Weights of a small transformer language model: 10 layers.
MLP neurons of a small language model. Each row is named by its layer, matrix (gate and up: input weights) and neuron, and shows model dimensions 0-127. Each number is 128 + 32 x the weight over its row's rms, rounded and kept within 0 to 255. Numbers have three digits each. A neuron's up and down rows have the sign that makes its largest values positive.
A block is one neuron, or neurons of one layer that tend to fire together. Before each block is what it responds to, as a language model described it from the Wikipedia text at the highest values.

Description: Table row ends, copulas. Pipe separators after the last number of a table row, and was/were/is following a long subject noun phrase before its value (households were, attendance was).
L7.gate208:108141154178141147112172125129106105125040139146064105104105110128101134156098142114098117174126154102061155112097168117135099069141170149158131127150115155059137090067147177091147136118128115188142208112115105126098092099056107142088075139130138200134133124124158093130173105165142138139114148190064126160162127147109101080152100108216138138119162090126155100114171115156125164168189
L7.up208:132120154139177174106118143133128159106075161158065142169134115144219165079169149111121156169163090119226118069111136122182102178128113123161113127096175109135216170096117126143137177134153139137069084098150105083160134185138082153084124105122130107161170151176105133171099122152178094106129141135124104161182100198139116130160102120110113135107105120152123093116151158136146154150146

Description: Table row-end pipes. The closing pipe at the end of a wiki-table row, usually after a number or empty cell, as in stats tables "0 | 5 | 1 |".
L6.gate38:141142142108107049163128130155096104211135096164126196143092147126100076176122157118163145143194143107113130143143072148141192119064155147114133120174136122134163104134160077112137141111123129166081167093160143131084131025158110121146099063123094182095111111149117121108137099101164100139127093127148138147175078098076171090064140128130059149190112125121122193163106132162091124151085
L6.up38:072145080123118103111139157137128146184098136097093138194154093169028096108065129098137137118121143171111172138170152124151162158104074140152081111142151179095190113159133169144148140120154139101159198152101106050051132076136150169115123134175085111090132112060144136115076124133138116124120125115158107125111147108096149145139124171120041118171160129139131130159092142126042102119149
L6.gate59:162077111142119153177204095118132129152109122162082142110120074088153177116136156141104125177087083193122154109144128169132118149127128111167067114143139143094079198122114098116159147083157113144103143109083095106136144111104179138177114120140061166102120147102067107123136117126157129179157052102108096122173129169154147163104165127112104177104079124197147083124105158145129085121130
L6.up59:167054118151153154179106146089123084096126113141097139154145186071136183103082153139090169143152071188162149103126192140116122125097122111175136157182176118108091163126151134100136117076167101198042145161106105154132118105142144128157127115121069148117133128123113090083142113193128130159157112144093118152181094154088151109072143192112147137106073128122121137150105075156138151113111
L6.gate170:098112111133147106076083089088094144134024169033098095179118084134118157125067115119148136110133139048198109163147156121131160131136140091129133132102121140126171090149183115165094093152128159155157117127158153090143126117101074069133177172135134107126061119152148121169163121136128122105142143133156103140010112139118153159101131093134071118080117072052118144129107128161112146132134
L6.up170:105129149117129119065155126119143129147154134076124163175085167152217124169144125095157146147142123107149114131064123152155173145042158092106121087100093146133135182123173140155152137145136123073113161089145173125187119112146139188112037081124078095092154139143143103173120061166070138109146176126075087177137180150129161115131139169138194087158107115130141087120154091152154072163119
L6.gate211:159124169103183134147136116121138140124151167156083095194137099138159175097151127146137099135097157147137206214126086184071135064095108091158094104111096154081055124214099173136114148084105119120135115136176141096074132173139180104114137126167123098176143125099087151139189106168132135097126116095124078154125149086098113145078133156138099199141090134070193097149137198121119148128147
L6.up211:096126170140120184152115132113165113097136151102098071162133144187177106111107120109172219118127174194125112088091107137159111118169134157099155102064119042115156114122103160100108154176152139100124096141176133106110102119123114126168175157137165136160079128098169154077118111129135054159205147130098108084112129065222150155132106064100159177186169113116127081145137114141139174154096
L6.gate285:182180098203162173113147148149188155153082112178127206107103133100109117185134140093130169178128086133192120115121089127083098123081115117164135158150117195117092116122156198103112097119056113126159143104142135119094152146147119161155153079087162112127130114124101148168118119181141151074108124114168116120140120094114127137155185168161137139094147150098146145086117080170143165135060
L6.up285:112133107127098110127124082107118118103110100173158162067155113065123104167149134176113130118115169135155097140107135159127119132142153159068110129144110105106166129129142137114122140136150113095118129122135142170071125061112081128155066121213096091098122119180173151120069214127098128149138091121108150164089122097193171118153122159101071162139121112081107116108113157111091131165134
L6.gate354:075055162148061078129140105121134111137106152147097171078164070155133106191121146119133123095126172118182175178157115089156114107120103139071107087096168065114130130146076166093205178110143149168084120107128071135107144085112168190160069168148085127121149136163203176149127120127128137147113126186141095119137116125136104089101131138195112154167076131166142148082169138171157100184111
L6.up354:151102176128144094151112166092145142169177121074144127162181075149164150132092195108151128119185115102083145141113119148126126086127045132098106179100152162090185100124150157062097103154117147143220188161175100185132144056125143120118175084133102141098134134144093139147117153162158112120102099156159132133090134176127157141127115045143124104164177134131165174099184125086108085146141
L6.gate373:118118097165104110086208066084109120127116121149085174143067117084079082165111126156188066135167148152152046090132098201118136102111091124136100162146102168134078101139212137117160137085113139167133142167160136116076125130136112167119088106200109171124115133132090108116114137188141118054139112137172122156130153138109135100124137124132085158112057129109129119153180132152130164122141
L6.up373:083042123131121153051168115158131115104147120144123099133126150084096109107144115187157114117203141154115124138134152096131121054191136134164138092198114130166098094079165123083159132094108113165094106153131140166167125138171077162162112098171152143113067150164120098155155085179122142150136086141118158115153104160136135108158125076170111113128122157125131100126143084197124174217106
L6.gate389:132097185134132056138104091140119132157061141140131117138145094078140103171136165097124143113156089153112071110112112144204123163111078124139152089108132147095102099147155127194138109161110109140137151167142090194125097069147151168173114159174127073107054130156103143146075113136061153151141134140121118115140099132089110133199123113112103146166158146164187093146094103181102081187111
L6.up389:073192165135157099100123152133077096158069103125162165162094135107089189175128136109145117180106131099170124152143121104139163130165169178127121127087181105173134155134139125143117081149114080105131184118128181106144136111137120082177112104131086115149072122146115110087119148130112174135104125114078148125095108160128139127134115119184138140130111121188150069161152097217167161182137
L6.gate398:167125111145150097065158105077091155163131149106140106141170088079150131121094086147184112144115128138134151103128137119145092192099122165126132125126120164139114143083192140106111127128161138123113146130161104096036133119141153121090062100164096121097151112103135145129113096160159152100074129140187050133174088083130100092113159147117161161132143184150132122081081122089089129126122
L6.up398:099145136096113199099118195160092117113192106118078131112172180152167219122130155107116164140155135116166147140109168097134101129145155141142182089119182159143155125112128170083107152143134111185167108087112125119097155182208168146106161188132156179160147115147092188185096086094107149057129163136134104131109176156124159166128104170082091156142129118122152152089111171160131130156177
L6.gate431:162154156128102109129170081104148179147076161116113178132111060115167151182129135126186089164173164179116133115123162103158113048106055152116133134104041109082093113118152133110088065120109098105051150131161144138059115139153177135186143097123062163126120090183149111098130125134087124127110151124092068163110162147136094091108113110063106137151132140132124114088102107110125118150134
L6.up431:138147209176099126043150107172173136124123160136157135146124089135193130097098109146170083137152126179076146166106204112133065084149119185136133100084139117091155093148150150107107105144098143097111132146141106187070132165166183109164144096092087113113172083143198112089065112162118100097083141105142093148076168159158135118076152105139100125092161156172138062116108123153097168157114
L6.gate444:148114191177134092097140111129114141102103184140096176178149148032184054131165129133154168139143111118129028150055087146174097116166093156187116111100122162058124099139137137129137111113090146119170085187110107165112133121156137152136142102181099093178110143183107135129121131197170111127159105131163086209117157132101154172136157182099112102159113108215124134087105114102155175170078
L6.up444:108130155133109129086176134139135110113104117130128136143094148109142144144161068160123072131120097138143072116090123151148131135065146136107134132166132185109090139088171138102136157104090147127163168135071144180090142076129061169176082095106111136162102158164105109113117143137109105177158146097113150124071071115082120112137177127136156151138119094089155134072131107174131097162095
L6.gate450:160129105156128103122151140120136143188157168147110117136162106165174068114119120130121158126198166164142161139129155126161081114103076145156074131156113118076106077169139053103102125098155143134112163122172160074093137113142179105058128155115137140138103130129076155139129145191182102088111188136187102150147151138073116090131114138181055126182093155162170126132100125169144112090157
L6.up450:125101095159135063071133172124130147113113170125155129176087068130118109115125115142149198131169117133145102112166107115118104141122130133125141069124124175126111162077178096199154187100102120154079141170147134195128099114135114098140137122103111113180094169117078097114123099149109087121143191118144176139146115104128132105147079196126175145143092103177072121117048102109174164173067
L6.gate536:192135173105125195088170133188103099112136147114110122186146117117138104068138148120102166170143141144158059135138164178137107109091139105122146131073119140169124117070144119063089145159163134174127172080146147066106119088149094123104137124089088143084096122111154157124123163104213137102180146174135121181110107106135131153098152080134077150112176156054115092102096105194166144133132
L6.up536:092122099164151118046120148086151091116131109141076193137098135136154129125069104117077088155155103145149096137120084170110105160126136163179149153138112085171151100189199153087047069142183139179102139133146033117139127154158118140143119143134060096119082134153124109112147098153150146091203154171135140175134110132114115144190138147113120144109134160125166158115182120121055110164126
L6.gate624:084161136150131106121130092148135160083095137121088195103130055153123080163125133099147135139173104157125127130064137180147097097125125160160124085124143136120094143113119183094166138132148108142094099099131110100070123156140119100185111166163150134139174104120131153139152104165187103174154154082067098076088081132126167114114095149138127134199098179113158153115148118113110148130131
L6.up624:103122102163077141103132106149107178169122190147047089121050120143164108126154135119154167095181083181085144126117112094110105099136103166096158119133119183167115126107095143102111087080133145132134096186050167129077145094098125145159138108101132118154170135190126116169192082122129127113139124153152124160167092145086103149097089110119112131153131126108157196130150130132106068147140
L6.gate651:119122119156136122110180140110102153158093140116121125076195138059145131171203110146167115129104131153096143136096115146142099161104141127115112117206103087124120082094225132133167144090151157090063170105128110149103116125141159110062133145164189124128084138157076150140115150135089111119108124113090095163109196100101157106130132138119162096132102124148141127117123144108134155106110
L6.up651:078169131153165130145157152195129129151125142110153068159169151118152125168135171147098134098118079153073130191103079079131088139087087164125170100110120147074134103104107125194193162176140141112057162100115194123076154161131166108096121090147126057175136145128073113134099082137083142138115104121106139138123162101093092100156150135108151136104109062165121145178055127113066151150141
L6.gate657:174159169123154155113141117178163155108098086094108152137182087112100113151141116100150157174132116122096078123142151109182135148075103133121118110110142129116070107126083131167137110160152157136163117119119107150090147086145172138144151153110105073140081136131085159103113076130178122123132153184131061098134135103110124135205070116125119141146117137147166118142150067158134120146090
L6.up657:126084084157148078111131132122128067079135057079116081154165119137121100155194120100139133136193117125086090105120138154166109178103127096175107086113145118136120117104183163131178088207122138092200154139125141176148092124167149142186116101159144110101146140137118118188101113160106169124135149120129122126089153123103182136112124138153121168167199137164124119103150097094151148162077

Description: Sentence and section boundaries. Sentence-final periods in Wikipedia prose and line breaks after paragraphs or section headings, e.g. a period before The or In, newline after == Plot ==.
L7.gate130:131071133139103108100129124061089140128088136156140110168134097140129157137140129054139138169109157136133171104125126127106108109088133073152023152135084183098142141089066075124132081129171104159109136142142127082109148157136099095182122159153123144115116131162089120071122144161129132105057104154142108179110154182152110078072142107142055163157110110185126162114167159160150086061170
L7.up130:151070158178103084117092167108127115164123104127160099092121143110115164131173119124162175109162147163143197106137121130103074143063136116184136178113145148099187143090074150113134054184185125142125100096131115058126125147141084088158112176117127165121133161120105104081134139181149133087086115145152195186144148133163163104110173140081068167143131131162086159139154179186128100081138

Description: Paragraph-break blank line. The second newline of a blank line after a finished paragraph, before a new paragraph or == heading; faintly also infobox fields like "In office".
L5.gate129:107166135121167118168110095114120125155100151186130140139128118131133169105160162119090072135084128111138132147142083120086158099134100086150117174124185135088111099124121107190175119119127114104084156096126127160136128115166182121165075121103126105134099125125136162136112185137124116217123160120099111151127121109076134086179115193136134168141105126132100111147147111123188125077124
L5.up129:121148095099148121162161148084131186100173062130091156117119114148178136140146105124158101145180162140093111149096088172173122091099111132119110164139141160103185104148072168095160112143177135122141087126067106122099147133132069108130136139144096144133142177104072156039151150062096131134139141125091109180080115119185143120083089132171109114155110104120090136135147131101146167093124
L5.gate319:165083143128178176113109108168132126106089175152130155181138160128111088109152162105128081157186134115175041161121111187095182131179068100133157171073140177117086147139118145122138155163139134133143155125115108131125118154130123132200120155094115079131173120132089169128120102132186144147146185119144161117110093204054132130158117161056087193142103097069110106124124155116121133155122
L5.up319:171129098156101112135192118019137188074117170109098139143114159124134072145044166158111071122126082129108153118130147106092114129132136102103105192157104154161073126106112073131158134122112111146180134115059133131115150131147149179153129143097121200117076114099142074097087161128120086112129084104107113042087122165117156134134171119129220120106062142138144161176157134052139176099135
L5.gate371:106126061112088085116167103157035163120099144168113138133065147108133125114129113139139129148118143094097104148127145109155147132151116103095171163165091117143177068130142103116148137083173165129115094129125092155145120185143144175162182165129112190073111184119159157131122158080177155131161109125219134133153126152115096104173127134121102127066093129102126145131170157116081098014180
L5.up371:134145086149124162141102163142148129089118138119162115099049143176097107118189139196159095123171154063117100135127110108061143140118104073117197121135126164168132110181096143145109163184162087128070060118145139126116093172113158148122189113122108121085127134159141142158178092114156120145139105128155204142093174130127110125139216120069144127091125163188105092097122147123112140161138
L5.gate645:154145133177168163076123126080108154116102140110078142127125162143144082125100147131123111134084150124155134120163143104122119113054125098079095202124090174090102065097091146083164140151146087171161194169126153139109127162150143184159122066128141190146111135118106125139092091144165134129090100136143138143172115174111154151119100122120125146114073117086157159095165143070122127081133
L5.up645:135085105154122142154166148083127161134122148037087118173120111144171147079114161166128156182141163153096138096142088129154095159103167112161146194085115110110161100119087128098118105132103184126128128116122117127171130160174132086113143098129122163097106064134121099116148140137097076036121098056154084125155134152122144074138105136095128181166087104124103115064168137167132078135131